{
  "n_layer": 19,
  "d_model": 832,
  "n_head": 13,
  "n_kv_head": 1,
  "head_dim": 64,
  "d_mlp": 3328,
  "vocab_size": 32768,
  "activation": "gelu",
  "norm": "layernorm",
  "norm_place": "pre",
  "norm_eps": 1e-05,
  "positions": "learned",
  "qk_norm": true,
  "attn_scale": 0.125,
  "bias": "all",
  "tie_embeddings": true,
  "parallel_block": false,
  "init": "normal",
  "init_std_qkv": 0.0197,
  "init_std_o": 0.0032,
  "init_std_up": 0.0197,
  "init_std_down": 0.0032,
  "optimizer": "adamw",
  "lr": 0.000747,
  "beta1": 0.9,
  "beta2": 0.95,
  "weight_decay": 0.29,
  "lr_head": 0.00606,
  "grad_clip": 0.5,
  "warmup_steps": 397,
  "schedule": "wsd",
  "decay_fraction": 0.878,
  "decay_shape": "pow",
  "final_lr_fraction": 0.1,
  "batch_tokens": 131072,
  "seq_len": 1024,
  "doc_mask": true,
  "train_tokens": 932800000,
  "steps": 7117,
  "dataset": "wikipedia_en"
}
MLP neurons of a small language model. Each row is named by its layer, matrix (up: input weights) and neuron, and shows model dimensions 656-751. Each number is 500 + 25 x the weight over its row's rms, rounded and kept within 0 to 999. Numbers have three digits each.
Before each neuron's rows, "fires after" lists the tokens most often just before its 100 highest values on Wikipedia text that the model never trained on.

fires after: " ", " Roch", " Lin", "y", "2", "ops"
L12.up1260:513508470531501505523525467497548477505558511516477511491518483516511512542471515493519486466502505500539494505512480485445512464510544481548503491483493499502474506480504499499474531505520496488531521494548514462496533522556484502479502498514520515515499517470510488489512511489522488513

fires after: "\n", "\n\n", "26", "|  | Democratic", "."
L12.up1675:466527506514537523489490502551509488470486505496500494495481502522525454489475490489496506471488521490497461528509474493492551497537456495507482464469500547497502493523496509477465526496500500455517464523479463512455506479523465492505484494466490462495481489474486491489535494468488484453

fires after: "2", " ", "1", ":", " Roch", "–"
L12.up380:481483496504482475463492492500451475492505462495487533496515496493560476476495481496490484470526524463531479483522480506486450477539453494508508521511505533486511499483502465493507593498552423491522546500498523485466514477495455487488512497517516482566484507495502500481458456518485509499

fires after: "1", " (", " Y", ") ("
L12.up627:525499520497524525529514509476534532451493528514480507544496524480494501495499496466512475505512517464520501507508490525533514474509493503426541509536506491448528539515512521491498528517526493520570480495526523492488469478509514497531461487476525510488505492528523437494522540544459488539

fires after: "\n", "| ", "\n\n"
L12.up1596:508482525448544515508515521484527512521503468559477495485529522496506504496481471482549486501539455480482519539523476485534516487494527487505539497527464491510502574496498487465487491477468538500498528469511475505483523513512508479495485511494476482509498514509534525500544516452460491544

fires after: "\n", "1"
L12.up2086:503533512531470452517512454522526498474479504505506494486477501506468487498500463543491473497548506504480507543458520499490512465490472538517517492517480504493479504493563506514500491522499495482534491475477464493542503472534496523534478500517498481497485475490509449483486459520505475512

fires after: "\n", "\n\n"
L12.up924:560549527518455489454488492499511556528498521506546498498487507481509537509510504538476525473540480492513505515478504483453472487487487508522535502467501527486537503479483500500479500494479488519506490490527476521489461527484490430535504552532535497524492489545475480533514503492492485475

fires after: "\n", "- ", " | ", "1", "2", "f."
L12.up139:510488492528493524487460469488472514544472443522442494480536504475536467502517492483510471499511495475501494507510502532483504477452502467495518518492500512500498528537473488511455529493521529491514510492520520536465517535540460504500483539510475469509528477478492501529466546505495523508

fires after: "."
L12.up79:520539511538487519494516443566476479487473488480499542482496504443482446486491458490473491482511493512533485531496510528514523445512475496498512473520452499486529501463510447514498492496500494473468474523496473465466496503504514490487495512555505524510534517481484516478507515511488475506

fires after: "\n", ".", "2", "1", " |"
L12.up314:517537487520481495525552473500498468511536497524492491494493484444495481507485472508554530471521508506494474514508561498507488475503524514484488529496502500515475499530487517463479496509527498509492480520469518473463468528537507469483510480544536491550474469494515492485496492487449480475

fires after: "\n", "\n\n"
L12.up3005:536518445562471510484500451515518489502542493446496512510532499511490474520474494444486448473526505521495514512491485507475515464501464449498488467523514525485498455541504486536488504474551483489514501477473505466492511460492492539507494531532529544523494495497444500477476506471444490479

fires after: ".", "1", ",", " ", " age of "
L12.up3150:502503495545512535494474504504524473505498479495519515503497555491494461504449518529485488513527528469496476483481534461523483491464480488475516497523517535485521525489520485529512463491548445492548526519500499469504508505561455479531477557535464544523519527492522527492509482483497495494

fires after: ".", " / (", "1", " (", "2", "; "
L12.up2655:515522489484514500463509554551497497511511501469522528480472505484468519493508571487505496510488475528504488534498536505494538445499502447545445505516517506493516492504515518487514543464499497507490506517491491522478487491544492531446478519466512489503464496493498533478524517524526481497

fires after: "1", "2"
L12.up1478:537453513491501527497523494482508515510475478526435489468518507519496471537483504492491481507521505515476507517493476489481505520524519462490524517508496531527473559495529473481477488509501491456473539494473494496497516462450511528521461511521438482470506531529510466514493526489513476500

fires after: "| ", "2", "\n", " Roch", " ", "1"
L12.up1830:587518501503512508499510465480516494499506483501479485500470478514501483510479536443466465484499521512466524528513478507463504476499475459457476499521549519488454502524509493484521542497510500454504514471487489495460552534530510490513497505490527510503547498506505509500509538476513495496

fires after: "\n", " ", "2", " Roch", " Lin"
L12.up2727:504560485578488496483526505492473485507525493491462519498537497529480455520495493517539485448500512512496519561489484498467524495509474481525483491521539502503490486557512470522508477514513520503498498513559502491495511512545500491493501493522503514481508456507501521418488435434500507485